python train.py --n_layer=10 --d_model=384 --n_head=12 --n_kv_head=4 --head_dim=32 --d_mlp=2048 --vocab_size=2441 --activation="swiglu" --norm="rmsnorm" --norm_place="pre" --norm_eps=1e-05 --positions="rope" --rope_base=1240.0 --rope_fraction=1.0 --qk_norm=false --attn_scale=0.177 --bias="none" --tie_embeddings=false --parallel_block=false --init="normal" --init_std_qkv=0.0161 --init_std_o=0.0 --init_std_up=0.0161 --init_std_down=0.0 --optimizer="cautious_adamw" --lr=0.000809 --lr_mult_up=0.883 --beta1=0.9 --beta2=0.98 --lr_head=0.00506 --grad_clip=1.0 --warmup_steps=362 --schedule="wsd" --decay_fraction=0.256 --decay_shape="linear" --final_lr_fraction=0.05 --batch_tokens=131072 --seq_len=1024 --doc_mask=true --z_loss=0.0001 --train_tokens=886400000 --steps=6763 --dataset="wikipedia_en"
MLP neurons of a small language model. Each row is named by its layer, matrix (gate and up: input weights) and neuron, and shows model dimensions 48-111. Each number is 128 + 24 x the weight over its row's rms, rounded and kept within 0 to 255. A neuron's up and down rows have the sign that makes its largest values positive.
A block is one neuron, or neurons of one layer that tend to fire together. After each block is what it responds to, as a language model described it from the Wikipedia text at the highest values.

L7.gate31 [ 98 150 111 128 149 121 140 119 152 132 137 133 106  99 150 122 148 127 151 120 142 152 119 170 127 128 113 121 125 129 138 120 153 130  84 151 123 151 131 127 106 126 132 110 145 182 128 103 135 111 117 116 110  88 161  97 111 113 158 145 139  79 114 137]
L7.up31 [131 166 106 143 114 105 106 160 115  99 120 169 142 121 154 103 122 135 149 129 111 148  97 147 102 161 101 124 166 142 137  97 102 144 140 125  95 121 114 125  85  95 152 154 126 138 123 124 135 139 111 115 132 172 169 123 157 104 158 152  95 151 162 110]
Responds to: Table header abbreviation endings. Mostly the final piece of short column headers in wiki tables, especially the period in "No." before "| Title", plus "Apps", "Score", "Peak", and units like kg.

L7.gate622 [118 129 110 109 139 133 128 101 142 127 129 121 145 120 132 192 116 174 109 126 118 130 160  95  93 125 156 141 120 117 126  77 145 101  81 119 107  86 111  91  85  97 149 115 164 142 111 122 130 140 107 129 125  94 124  83 126  78 131 128 146 120 120 141]
L7.up622 [110  89 129 114 100  93 131  78 161 116 107 116  96 167 135 160 141 133 106 181  87 121 129 149 107 106 119 146 133 113 146 115 113 138 134 114 155 105 132 104 137  90 112 133 140 137 143 123  96 123 107 118 128 125 120 100 152  96 120 124 129 126  75 160]
Responds to: Wikipedia section and field starts. Opening token of a new structural line: == of section headings after a blank line (e.g. == History), or the first letter of infobox fields after "- " (Campus type, Official language).

L5.gate74 [133 169 155 140 155 123 160 111 146 114 112 146 128 145  84 105 130 101 107 151  97 144 155 107 101 125 140 122 130 121 100 133 111  75 109 159 141 147 109 112 138 129 152 144 122 162  99 149 182 156 157 119 133 110  89 131 135 106 152  76  99 115 171  99]
L5.up74 [134 102 200 170 149 102 140 113 118 129  94  95 131 113 138 142 132 138 108 117 106 129  71 150 160 125  90 135 134 145 122 131 123 119 165 105  99 122  87 136 107  74 119 141 116 101  93 120 142 157 110  71 180 155 134  77  61 109 145 133 142 152 152 112]
L5.gate314 [172 123 130 119 120 100  95 159 148 117 141  63 118 130 104 128 148 146 127 114 135 146 153 145 146 106 134 129 142 147 118 114  77 124 169 114 117 134 118 137 167 132 142 107 140  93 160 112 100  94 143 190 144 136 105  95 138 128 115 105 105 111 129 172]
L5.up314 [111 136 102 124 137 132 130  89 130  63 150 152  92 114 120 135 130  66 145 148  90 110  97 132  92 144 100 181 144 121 106 123 126 123 147 113 141 147  85 143 125 124 141 147 172 165 112 160 113 160 138 125 116 138 117 105 113 151  53 100 115 120 118 179]
L5.gate1254 [146  99 151 156 125 121 152 121 113 120 137 159 113 161 126 110 168 148 160 143 120 151 105 135 143 156 162 117 171 135 114 111 117 116 127 120  94 141 126 102 201 125 124 160  99  92 143 116  85 158  99 127 126 120 123 177 100 135 149 107 136  88 172 128]
L5.up1254 [141 112 142 140 112 131 140  77 130 126 132 158  93 115 106 151 141 124 122  72 166 112 106 117 126 109 129 118  85 123 155  66 123 115 141 153 141 144 170  98 153 136 143 129 116 132 110  78 141 146 162  87 110  93 121 119 123 155 142 104 147 125 130 139]
L5.gate1258 [156 137 117 135 144 119 144 185 128 133  83 128 102 125 124 146 142 127 120 122 110 153  67 163 124 146 127 100 103 106 136 139 165 101 113 119 114 140 129 135 148 123 125 110 121 139 137  65 183 152 181 115 170 142 130 115 134 113 132 131  88 110 130 188]
L5.up1258 [109 133 104 115 129 105 155 163 139 105 149 104 127 136 128 134 147 102 144 128  95  91  85 143 206 142 147 115 131  98  87 105 130  72 164 117  98 161 163 118 117 104 112  76 118 110 121  89 128 137 164 148 138 128 143 107 123 128 143 143 113  91 141 138]
L5.gate1445 [ 93 131  93  99 113 118 138 138 103 148 162 161 121 118  99  89 121 169 144 142 113 142 114 126 124 119 146 120 152 141 121 114 131 128  61 146  72 153 160 148 133 156 108 133 145 142 107  90 146 138 131 135 113 144 137 105 128 136 125  87 155 122 133 138]
L5.up1445 [ 73 107 133 119 115 113  96 120 164 118 148 101 132  94  93 126 152 139 164 129 163 147  98 106 125 144 106 155 138 144 130 146 150 123 150 165 113  88 121 113 114 165 126 109 152 130 149  90 137 147 123 153 173 121 116 153 127 119 158 104 127 130 136 155]
L5.gate1447 [108 104 174 131 154 169 113 140 122 145 146 107 114 133 150 158 137 153 133 111  96 136  85 140 123 133 137 143 108 134 128 137 137  91  98 139 112 148  96 137 164 104 135  93 182 140 106 113 151 158 211 110 154 171 127 112 112 126 108  99  58 105 135 167]
L5.up1447 [122  89  98 120 117 115 140 131 119 160 150 124 133  99  96 118  90 131 127 117 121 128 145 135 142 133 105 125 126 157 137 127 120 130 119 166 143 136  67 138 191  91 119 141 144 162 121 119 141 105 157 118 148 170 145 118  76 120 158 114  70 106 102  98]
L5.gate1454 [141 156 153 114 140 112 109 175 113 129 145 133 117 114 139 118 122 161 122 166 160 131 105 140 155  94 103 138 124 152 111 102 157 142  84 117 159 117 138 111 127 144 129 122 141 146 110  92 147 149 140 136 147 157 135 118 125  91  94 173 168 135 124 136]
L5.up1454 [122 128  94 132 103 139 150  95 128 156  97 163 124 151 148 134 161 101 116 127  78 169 145 114 163 118 136 155 117 121 116 139 118  80 114 124 193 137 161  95 175 133 105 111 111 112 134  85 124 155 148 126 128 140 133 124 138 113 134 131 113  97 115 118]
L5.gate1730 [148 134 121 141 130 123 144 118 142 156  83 160  89 138 123 132 107 139 135 111 113 132 128 138 139 142 110 149 126 111 151 133 135 109 172 136 142 136  94 128 139 177 102 111 124  85 144 119 131 169 156  88 127 131 129 117 123 134 138 134 138 167 110 131]
L5.up1730 [126 146 129 142 126 121 131 171 138 130  84 122 111 132 149 138 164 173 139 179 134 130 143 118 135 158  99 149 118  85 134 158 156  96 120 121 126 129 105 118 137 148 117 111 117 107 112 158 113 139 152 139 127 107 144 116 148 127 117 125  76 133 136 131]
Responds to: Country-code final letters. Final letter of three-letter country codes in sports tables (EN-G, GE-R, ME-X, HU-N), plus mid-word pieces, "as well", and table pipes or colons.

L5.gate309 [117 129 115 119 149 165 185 111  91 155 156 115 103 124 149 102 134 144 154 102  99 123 111 117 151 131 127 123 134 136 120 165 158 158 149 145 138  67 104 105 127 145 136 149 173 142 118 140 133 123 117 155 142 149 138 112 137 110 158 100 155 137 150 106]
L5.up309 [126 147 118 131  91 122 153 150 144  74  73 137 119  96  80 158 172 113  75 149 114 105 181  76 172 181 136 128 141  95 134 127 161 104  90 138 187 103  95 150 137 146 134 122 109 169 141 182 122 160 142 131 130 131 131 118 117 142 152  94 133 179 110 143]
L5.gate316 [ 88 112 175  97 122 124 105 135 141 135 128  76 151 114 105 172 153 147 108 139 135 151 198 159 146 131 113 142  96 118 142 133  74 127 108 133 154 115 136 116 116 139 108 140 113 129 136 140 138 161 137 115 137 133 126  95 105 122 131 103 144 125 145 152]
L5.up316 [131 123 116  96 118 126  88 119 143  93 123 147 131 110  99 164 125 108 154 134 123 118 117 132 114 125 130 167  74 146 125 108 141 137 117 120 156 150 172 145 100 143 109 137 136 140 129 172 144 170  99 128 127  87 132 132 138 139 169 160 145 107 114 147]
L5.gate711 [126 137 124 131  98 111  79 120 131 138 111 115 133 147 118 163  88 155  86 163 137 167 106 173 119 102 136 111  87 178 143 127 101 159 118 118 143 155 102 110 145 125 104 133 148 136 110 127 154  85 146 116 167 144 146 117 166 158 125 128 125 128  68 110]
L5.up711 [142 129 158 154 117 121 138 132 145 143  96 124 104 147 148 198 140 132 117 145 133 128 120 104 136 170  67 113 107 145  69 130 164 128 191  92 134 149 142 145  90 129 136  92 153 115 152 101  95 130 173 138 171 122 171 130  81 114 140 136  65 104  97 110]
L5.gate1178 [105 143 108 142 114 123 122 133 102 199 104 172 167 157 155 175 141 133 104 138 118 112 135 106 170 121 101 102 135 104 118 152 144 147 140 125 145  75 111  99 137  60 148 106 104 124 134 131 160 142 134 138 149 129 132 116 150 105 163 139  83 109  95 122]
L5.up1178 [126 120  98 132  68 124  90 170 119 145 132 134 137 112 149 165 147 107 143 116 123 134 122 140 141 107 101 113 134 130 151 111 162 122 155 158 137  81 128  56 133 105 180 123 159  87 170 155 127 160 142 117 160 160 113 117 130 130 118 125 104 122 141 140]
L5.gate1329 [141  86 107 135 140 147 117 119 107 195 109 126 128 198 135 136 135 109 115 116 157 152 163 121 180 112  72  90 138 146 115 135 126 121 118 111 163 113  95 156 106 119 136 182 108 108 109 140 122 118 120 146 128 129 131 110 131 151 143 105  99 146 152 150]
L5.up1329 [ 97  82 128 129 118 160  94 139 106 132 122 117 140 141 118 139 150 125 115  98 129 139 150  93 190 136 116  98 129 120 192 128 116 157 200 183 122 125 139 114  82 141 115 143 154 146 148 142 118 134 151 156 146 137 108 137 166 151 137 140  68 145 171 132]
L5.gate1538 [107 111 152 167 153 108 126 169 128 112 132 135 145  92 127 146 111 105 100 119 145 142 143 147 113 127  92 121 143  91 131 153 150 131 135 123 135 103 146 165  82 156 166 130 153  91 111 114 189 125 107 160  98 131 157 112 129 133 137 164 104 144 110 109]
L5.up1538 [131 154 100  87 150 139 136 107 152 104 106 143 121 136 114 141  96 156 107 155 138 181 134 146 153 127 128 104 136 138 142 128 117  91  98 109 137 129 115  96  90 177 109 136 126 143 146 131 152 129 132 120 142 136  57 127 147 129  62 115  94 126 124  95]
L5.gate1855 [ 98 118  86  75 130 123 136  99 116 128 135 142 132 100  94 116 150 118 147 126 128 201 168 165 120 116 106 110 122  91 125 158 128 108 122 131 134  97 133 134 117 155 119 106 117 125 130 128 130 147 141 154  94 113 159 132 158 100 138 179 121 118 113 120]
L5.up1855 [126 103 100 133 138 156 165 122  91 116 138 117 171 161 114 140 111 123  80 122  98 139 164 107 151 161 155 126 110 101  88 151 132 142  99 113 112  88 116  84 114 136  78 125 122 146 154 113  52 106 157 149  89 109 118 113 111 147 124 106 111 159 122 148]
L5.gate2023 [160 166 145 121 161 125 129 108 106 130 154 129 198 158 101 120 120 107 134 129 130 182 131 150 121 133 129  99 141 150 122 131 132 141 122 108 139 115 119 134 114 123 191 158 127 104 129 129 116 117 166 163 118 157 131 122 132  62 139 150 124  85  78 141]
L5.up2023 [152 113 141 184 139 169 108 155 138 163 137 126 132 172  93 113 131 145 146 139 125 138 137 145 146 120 113  90 106 110 108 163 110 118  81 108 127 112 148 143 113 115 115 145 171 102 117 125  73 150 176 154 139 144 152  87  92 115 116 101  85 145 146 168]
Responds to: Abstract noun suffixes. Final word-piece suffixes that complete abstract nouns split across tokens, such as -ation, -ial, -ity, -ment, -ection: amalgamation, financial, responsibility.

L6.gate127 [107 121 120 152 112 153  82 116 154 151  93  75  99 150 163 138 121  94 164 171 129 124 120 125 119 136 161 120 129  98 146 131  99 129 135 120 149 124 136 189 115 124 157 123 115 152  85 140  95 116 134 159 112 142 124 142 165 129 176 195 146 133  90 107]
L6.up127 [165 110 134 158 139 162 112 134 124  89 105 105 130  88 138 167 130 144  91 115 130  83 137 142 155 173 134 117 116 136  95 110 144 155 128 117 141  89 148 141 107 125 113 149 148 122 154 139 141 112 158 117 120 146 176 137  92 103 176 131  66 151  90 136]
L6.gate200 [171 152 110 129 111 111 118 135 134 132  99 121 141  89 133 131 145 153  79 124 135 156 127 151 147 116 160  93 107 152  84 149  93 119 159 115 139 127 151  86 139 128 147  98 146 102  97 159 169  91 166 155 172 141 149  96 140 122 157 127 158 164  80 125]
L6.up200 [137 122 140 139 111 102 141 130 189 141  95 130 137 120 114 159  92 172 157 133  85 151 133 182 137 142 199 128 144 116  52 121 133 111 134 112 176 154 127 123 138 117 141 121 165 155 103 108 106 120 132 153 134 129 104 105  96  89 132 115 112 162  97 148]
L6.gate1013 [122 100 117 104 141 137  79 113 126  99 162 131 160 141 143 108 126 153 156 149 141 121 129 147 131 137 148 117  79 137 136 123 163 120 122  97 133 154 136 136  73 121 156 145 126 155 157 131 199 115 151 122 116 134 127 111 163 140 132 125 139 145  55 103]
L6.up1013 [116 122 114 135 114 113 123  97 155 133 125 110 111 111 101 160  93 119 109 136 124 153 151  62 114 114 107 123  98 185 147 118  99 105 145 122 161 141 123 158 148 155  88 101 119 167 125 169 183 124 124  64 114 163  99 136 165 105 127 119 104 110 139 116]
L6.gate1065 [136 100 109 159 163 144  77 111 131  95 110 109 112 147 120 143 121 156  85 145  99 157  98 102 131 117 125 131  84 105 140 142 129 145 113 123 110 153 177 140 125 148 131 119 103 114 107 121 125 123 143 141 180 138 141 109 182 119 174 161 136 113 132 138]
L6.up1065 [138 125 128 134 143 156 133 115 104 148 100 117 141 115 117 164 120 135 146 131 113 152  89 100 167 127 120 102 165  99 108 114 149 105 134 147 134 163 142 127 123 107  99 137 103  97 103 121 128 106 115 132 117 115 152 113 114 110 159 143 125 113  68 115]
L6.gate1160 [125 144 135 130 169 186 134 123 114 175 114 106  87 128 131 125 151 119  92 168  92 115 134  74 132 159 124 121 143 141 163 132 126 111 118 113 114 147 160 155 102 149 136 113 133 158 149  85 115  97 153 161 139 104 148 129 102 116 125 156  95 134 133 113]
L6.up1160 [119 112 116 151 142 125  95  94 130 102 110 141 182 144 124 116 129  86 151 164 116 156 132  88 113 158 168 117 135 109  96 168 120 130 144 142 156  86 133 112 156 117 135 129 140  99 101 124 110 166 168 155 140 184 154 153 124 138 165 165 156  96 121 110]
L6.gate1287 [ 93 118 146 120 155 147 144 112 145 115  91 115 124  80 111 146 131 150 128 166 117 123 117 154  70 122 161 110 127 152 154 146 118 126 164 135 176 138 153 143  96 129 174 102 129 126  98 118 132 149 115 160 149 133 119 108 132 156 131 159 177  99 122 109]
L6.up1287 [142 134 103 107 108 125 118 136 149 102 132 148 146 143 166 157 184 130 113 130 132 163 163 159 138 186 128 105 108 102 130 114 134 124 142  92 123 131 127 141 140 132 132  90 133 139 102 104 153 139 114  97 120  97 131 105 150 157 146 181 157 159 107 106]
L6.gate1686 [ 86 153 100 152 126 125 124 140 139 116  97 167 141 127 133 157  99 178 169 159 101  76 118 132 172 154 122  96 161 130 182 134 134  99 129 105 143 158 107 114 153 113 137  95 114 161 131 150 162 132 131 107 130 139 137 150 156 138 147 151 105 131 155 155]
L6.up1686 [155 140 137 148 128 132  59 150 106 102 147 124  93  84 102 140 143 138 154 131 102 134 130 112 124 128 137 135 134 129 152  91 102 135 147  89 147 131 135 167 134 119 160 118 108 149 127 123 144 121 145  75 115 102 135  98 156  99 166 169 143 167  74 122]
L6.gate1923 [111 131 133 130 120 133 110 138 174 114 143 142 164 133  91 115 145 144 125 184  93  94 127 155 114 167 142  97 135  89 161 155 122 114 147 124 154  44 116 136  92 127 162 101 119  97 115 133 126  98 124 105 135 109 130 136 123 118 156 122 137 119 149 101]
L6.up1923 [116 112 142 115 158 141  93 153 142  64 142 133 145 164 146 191 151 108 121  97 151 122 118 106 136 143 120 110 157 118 157 133 146  92 134 116 162 136 163 145 120 111 126  95  77 113 101 125 132 141  95 103 147 149 112 140 131 133 165 149 120 147 132 164]
Responds to: Word-completing noun suffixes. Final pieces that finish multi-token words, mostly abstract nouns, such as -ing, -ation, -ment, -uction (restructuring, reconciliation, construction), often followed by of.

L6.gate190 [130 132 102  88 113 124 103 130 106 125  89 151 111 134 133 170 111 100  93 150 123 131 145 126 107 126 155 124 100 115 126 137 118  94 133 138 139 100 125 100 134 111 135 137 139  97 148 146 119 141 159 119 141 142 140 124  72 125 164 130 107  84 117 128]
L6.up190 [170 149 128 125 120 133  80 154 129  91 109 142 122 104 103 142 129 132 124 151 151 146 111 118 164 112 118 122 138 125 104  74 162 163 156 189 116 121 147 123 120 150 144 134 167 140  95 147 137 124 132 106 134 129 141 172 121 162 128 120 134 124 135  88]
L6.gate281 [132 152 141 125 146 171 109 109 127 172 142 123 121 103 132 125 126 150 159 112 121 159 152 102 123 158 153 110 146 126 103 150 139 110 101 101 128 130 116 124 121 108 149 166  80 150 125  91 173 139 138 139 139 130 148 131 129 162 127 128 108 132 120  51]
L6.up281 [116 161 114 107 145 125 148 117 112 145 118 149 123 117 161  69 108 160 170 125  96 148 101 130 118 140  97 100 149 147 138 124 146 136 164 135  90  86 147 166 128 124 127 162 119 107 123 124 145 110 117 135 136  60 135 156 177 147 161  98 114 123  98 106]
L6.gate520 [124 149 120 156 125 125  75 141 133 134 169 143 153 159 101 148 126 137 135 160 117 104 189 127  92 195 156 112 129 147 112 134 168 137  63 142 163  82 142 110 107  99 111 144 105 142 176 121 138 143 146 172 148 134 126 147 135 146 157 141 143 118 106 145]
L6.up520 [116 127 109 138  94 125 124 104 116 149 142 155 200  80 120 146 101 109 170 132 132  99 109 146 151 138  90 107 112 122 114 140 153 159  87 163 141  98 111 140 141 115 131 183  52 145 156 109 113 113  89 121  85 128 158 164 108 167 140 125 152 152 154 150]
L6.gate876 [134 159 127 114 114 127 124 114 153 107 150 126 113  97 173 120 125 154 161 149 124 125 117 126 167 177 143 105 154 146 191 156 126 131 113 108 193 142 142 126 148 100 175 122 109 113 151 101 132 106 125  98 118  86 128 157 115 182 143 134 123 155 133 127]
L6.up876 [103 107 142 110 116 141 137 139 123 104 128 110 138 133 131 161 103 170  98 126  93 119 119 106 113 133 181 125  98  83 117 139 142 159 132 130 123 117 126 146 103 116 136 148 180  78 108 137 138 146 118 183 140 139 155 145 133  82 176 125 173 107 100  77]
L6.gate1104 [141 123 115 128 186 126  95 118 140 115 137 175 122 176  96 152 116 124 144 129  93 124 113 120 159 130 122  88 110 151  88 137 139 145 144 123 141 110  79  95 114 114 142  91 130 122 130 110 134 159 168 110 144 130 116  93 140  98 158 120  58 116 141 120]
L6.up1104 [ 90 161 126 106 103 123  55 152 125 119 156 140 125 109 111 163 131 115 118 126 165  89 145 160 100 128 134 133 109 116 158 154 154 142 130 138  90  92 150 132 114 139 144 138  99  93 118 117 109 116 103 139 132 168 147  63 128 113 126 124 117  96 100 147]
L6.gate1407 [173 148 126 116 141 156 109  81 144 127 145 127 146 106 160 104 135 220  95 158 102 140 147 145 124 128  93 145 117 155 102  91 123 134 112 124 135 138 100  88 115 108 157 140 134 135 132  91 143 179 168 105 135 105 148 137 122  97 119 149 110 111  91  99]
L6.up1407 [166 146 126  98 180 138 100  40 121 113 124 130 110 114 139 108 124 119 105 114 113 141  97 183 108 124 104  81 140 115 114 126 134 127 151 129 135 132 106 118 148 103 176 107 130 152 105 108 141 137 176  91 138 152 165 130 165 117 163 145 146 148 116  99]
L6.gate1634 [136  92 189 142 102 154  95 120 155 115 147 129 100 149 101 100 126 141 133 123 125 114 110 132 150  97 126 149  92 168 122 104 157 134 125 124 118 108  71 136 131  98 155 136 128 149 157  84 126 164 128 148 114 103 102 150 119 107 160 178 124 116 130 118]
L6.up1634 [123 124 101  88 131 111 149 122 128 114 103 150 129 116 146 127  96 158 165  99  94 125 138 133 132 132 145  76  92  96 150 115 115 166 133 154 122  67 156 126 108 122 110 159 156 157 104 119 121 155 150 121 133 136 101 144 151 148 141 156 104 102 121  89]
L6.gate1693 [137 159 182 145  99 141  83 130 123 102 112 147 131 171 107 156 115 118 143  76 147 103 126 102 176 150 168 102 147 137 117  95 155 160 138 166 147 151 145 137 120 130 132 100 144 116 125  88 144  98 117 149 108 122 154 116  83  58 135 131 116 108  90 114]
L6.up1693 [129 130 143 139 112 137 138 173 114 137 110 100 109 153 154 157 129 149 130 126 173  80 123 128 168 123 167 117 147 155 107 126 131 193 142 142 114 140 110 121 125 146  96  90 144 115 138 131 158 106 152 142 146 115 132 118 141 132 135 126 158 127 129 111]
Responds to: Wiki section-heading markers. Opening == or === of Wikipedia section headings at line start after a blank line, e.g. "== Reception ==", "=== Plot ===", with weak hits on table-header and infobox words.

L7.gate1294 [119 168  99 144 113 128 137 130 131 128 126 126 178 172  94 131  92 159 122 152 125  76 130 193 147 154 136 141 125 128  97 120 119 125 107 107 189 136  70 104 167 152 148 122 122 117 136 121 114 135 146 136 148 130 137 104 116 111 155 136  96 138 144 123]
L7.up1294 [154 127 146 139 135  92 132 158 158 123 115 132 117 133  96 153  80 116 145 109 144 193 133 150 112 181 126 144 123 152  97 132 127  89 170 162 186  94 116 183 119 140 115 133  81  90 121 127 126 122 200 140 135 126 102 159 158 127 130 116  84 142 122 123]
Responds to: Predictable word completions. Final pieces that complete a highly predictable word or set phrase, like possess-ion, Basebal-l, rock 'n' r-oll, World War II, and UTC offsets (CDT).

L5.gate53 [124 134 147 145 161  99 146  93 109  94 159 119 191 102 128 113 174 165 143  74 125 119  74 166 116 116 120 108 139 121 106 112 138 174 162 108 121 134 114 153 145 119 125  95 126 141 111 130 131 147 116 136 141 161 103 102 129 142 128  97 143 146 140 102]
L5.up53 [181 109 122 120 146 127  73  96 132 149 130 139 142 135 133 127 126 117 150 154 114 126 122 109  82  88 145 117 146 128 101  73 152 105 136 133 133 160 170 142 113 137 115 141 155 109  98 120 137 123  98 119 134 132 141 159 100 114 142 114  80  89 154 114]
L5.gate795 [161 104 157 145  86 141  66 149  88 125  93 139 110 138 124 136 132 150 157 126 126 142 170 120 151 127 106 115  97 163 106  92 113 149 147 133 135 104 109 118 103 123 122  91 109 110 138 134 116 121 143 111 159 109 131  98 125 108 106 122 112 110 117 141]
L5.up795 [179 144 113  95 158 131 130 133 168  65 161 186 140 105 144 174 158 140 116 134  72 132  82 130 133 137 115 158 126 112 150  98 138 119 126 147 170 129 113 126  96 119 103 138 168 140 131 125  99 160 159 101 133 193 136 123 129 145 152 116 168  98 116 141]
L5.gate889 [160  97 137 145 188 151 115  92 133 118  97 127 122 114 144 151 143 138  94 125 112 175 103 137 137 125 106 169  93 138 109 141 143 102 149 125 149 105 147 131 119 154 103  96 163 119  89  68 112 172 105 131 144 170 104 133 126 112  94 133 130 102 154 151]
L5.up889 [169 133 120 101 125 125  93 107 127 142  68  66 106 111 131 148 118 153  95  87 142 164 122 100 121  77 127 119 117 140 112 130 122  80 121 161 113 112 140 126 134 149 139 132 173 130  76 137 135 184 153 116  98 116 120 170 139 119  93 115 135  76 125 106]
L5.gate1003 [115 126  98 138 126 138 113 170 110 137 131 135 120 114 143 102 173 122 134 143 115 192 114 155 148 113 109  92 120 125 151 122 148 129 118 103 113 149 111 144 103 123 153 121 141 109 143 105 141 141 112 139 125  86 116  91 113 131 143 141 100  78 121  62]
L5.up1003 [149 110 166 109 142 153 119  91 152 144 146 143 109 133 114 166 126 187 115 128 132 163 174 159  88 138 132 130 151 122 116 161  68 133  96 136 164 113  97 124 120 128 130 166 136 107 130  79 140 123 148 149 114 104 143 148  67 134 141 141 104 120 117  91]
L5.gate1266 [151 105 102 129 125 120 105 131 104 151  89 139 123 128 139  74 126 123 139 116 103 154  99 136 155 135 123 116 162 156 127 107 116 103 142 105 135 125 136 116 131  99 102  99 175 127 100 133 148 116 106 113 111 161  96 110  98 117 124 105 116 120 157 116]
L5.up1266 [ 97 105 101 149 109  74  85 144 101 105 144 170 127 130 134 145 134 108 103 106 134 123 127  77 140 145 175 148 105 125 104 111 183  93 143 113  85 127 119 128 127 119 133  84 167 144 138 119 143 151 170 161 123 128  99  85 161 171 146 111 154 119 149 139]
L5.gate1404 [170 141 132 175 136  90  93 145 133 112  92 104 119 158 116 125 148 160 111 134 119 120 120 110 129 121 116 111 145 159 142 132 131 170  80 140 127 124 136  60 123 122 141 128 154  79 162 115 119 144 163 131 143 123 166 119 156 104 125 158 147  84  74 144]
L5.up1404 [170  69 149 126 136 167 111 124  98 125 126 122 119  97 147 139 131 145 154 158 126  96 142 168  79 103 129 132 137 140 117 140 173 136 138  92 144 145 139 149 113 103 112  93 155 136 162 145  92 135 105 120 115 139 144 149 110 129 138 127 136  78 123 134]
L5.gate1574 [125 153 120  98 141 165 126 145 154 108 103 123 147  89 122 157  92 123 109 126 124 104 142 118 127 119 117 119  88  92 127 128 168 104 121 101  99 106 100 103  78 180 146  98 137  95 148 105 139 136 122 130 127 103  96  94 128 144 121 139 141 130 139  71]
L5.up1574 [137 142 126 154 141 115  97 110 129 107 104 104 138 112 153 180 130 127 130 117 124 118 158 109  79 139 134 125 119 154 148 140 116 111 143 130 158 138 113 107 101 119 107 117 157 148 148 149 134 104 112 124 122 100 104 126 159 148  90 118 136  92 127 140]
L5.gate1740 [125 142 142 133 141 140 107 140 112 162 169 162 137 125 102 124 118 103 117  86  93 129 149 140 138 163 168 106 149 142 152 103 143 121 141 115 104 159 106 123 129 171 180 153 122 144 127 121 124 139 130 117 118 139 125  92 131 120 151 160 105  98 122 153]
L5.up1740 [ 96 105 131 127 126 110 153 138 136 112 154 129 128 122 134 133 130  98 127 156 144 129  99 172 157  85 143 149 145 119  85 120 168  85 153 110 132 135 104 149 145  99 110  92  95 131 116 119  85 111 136 152 125 119 115 125 152 152 145 104 111 115  75 144]
Responds to: Wiki section-heading markers. Fires mostly on the opening == or === of a section heading at a line start after a blank line (==Plot summary, ===Guest characters); weakly on " as" after served/serving and other scattered tokens.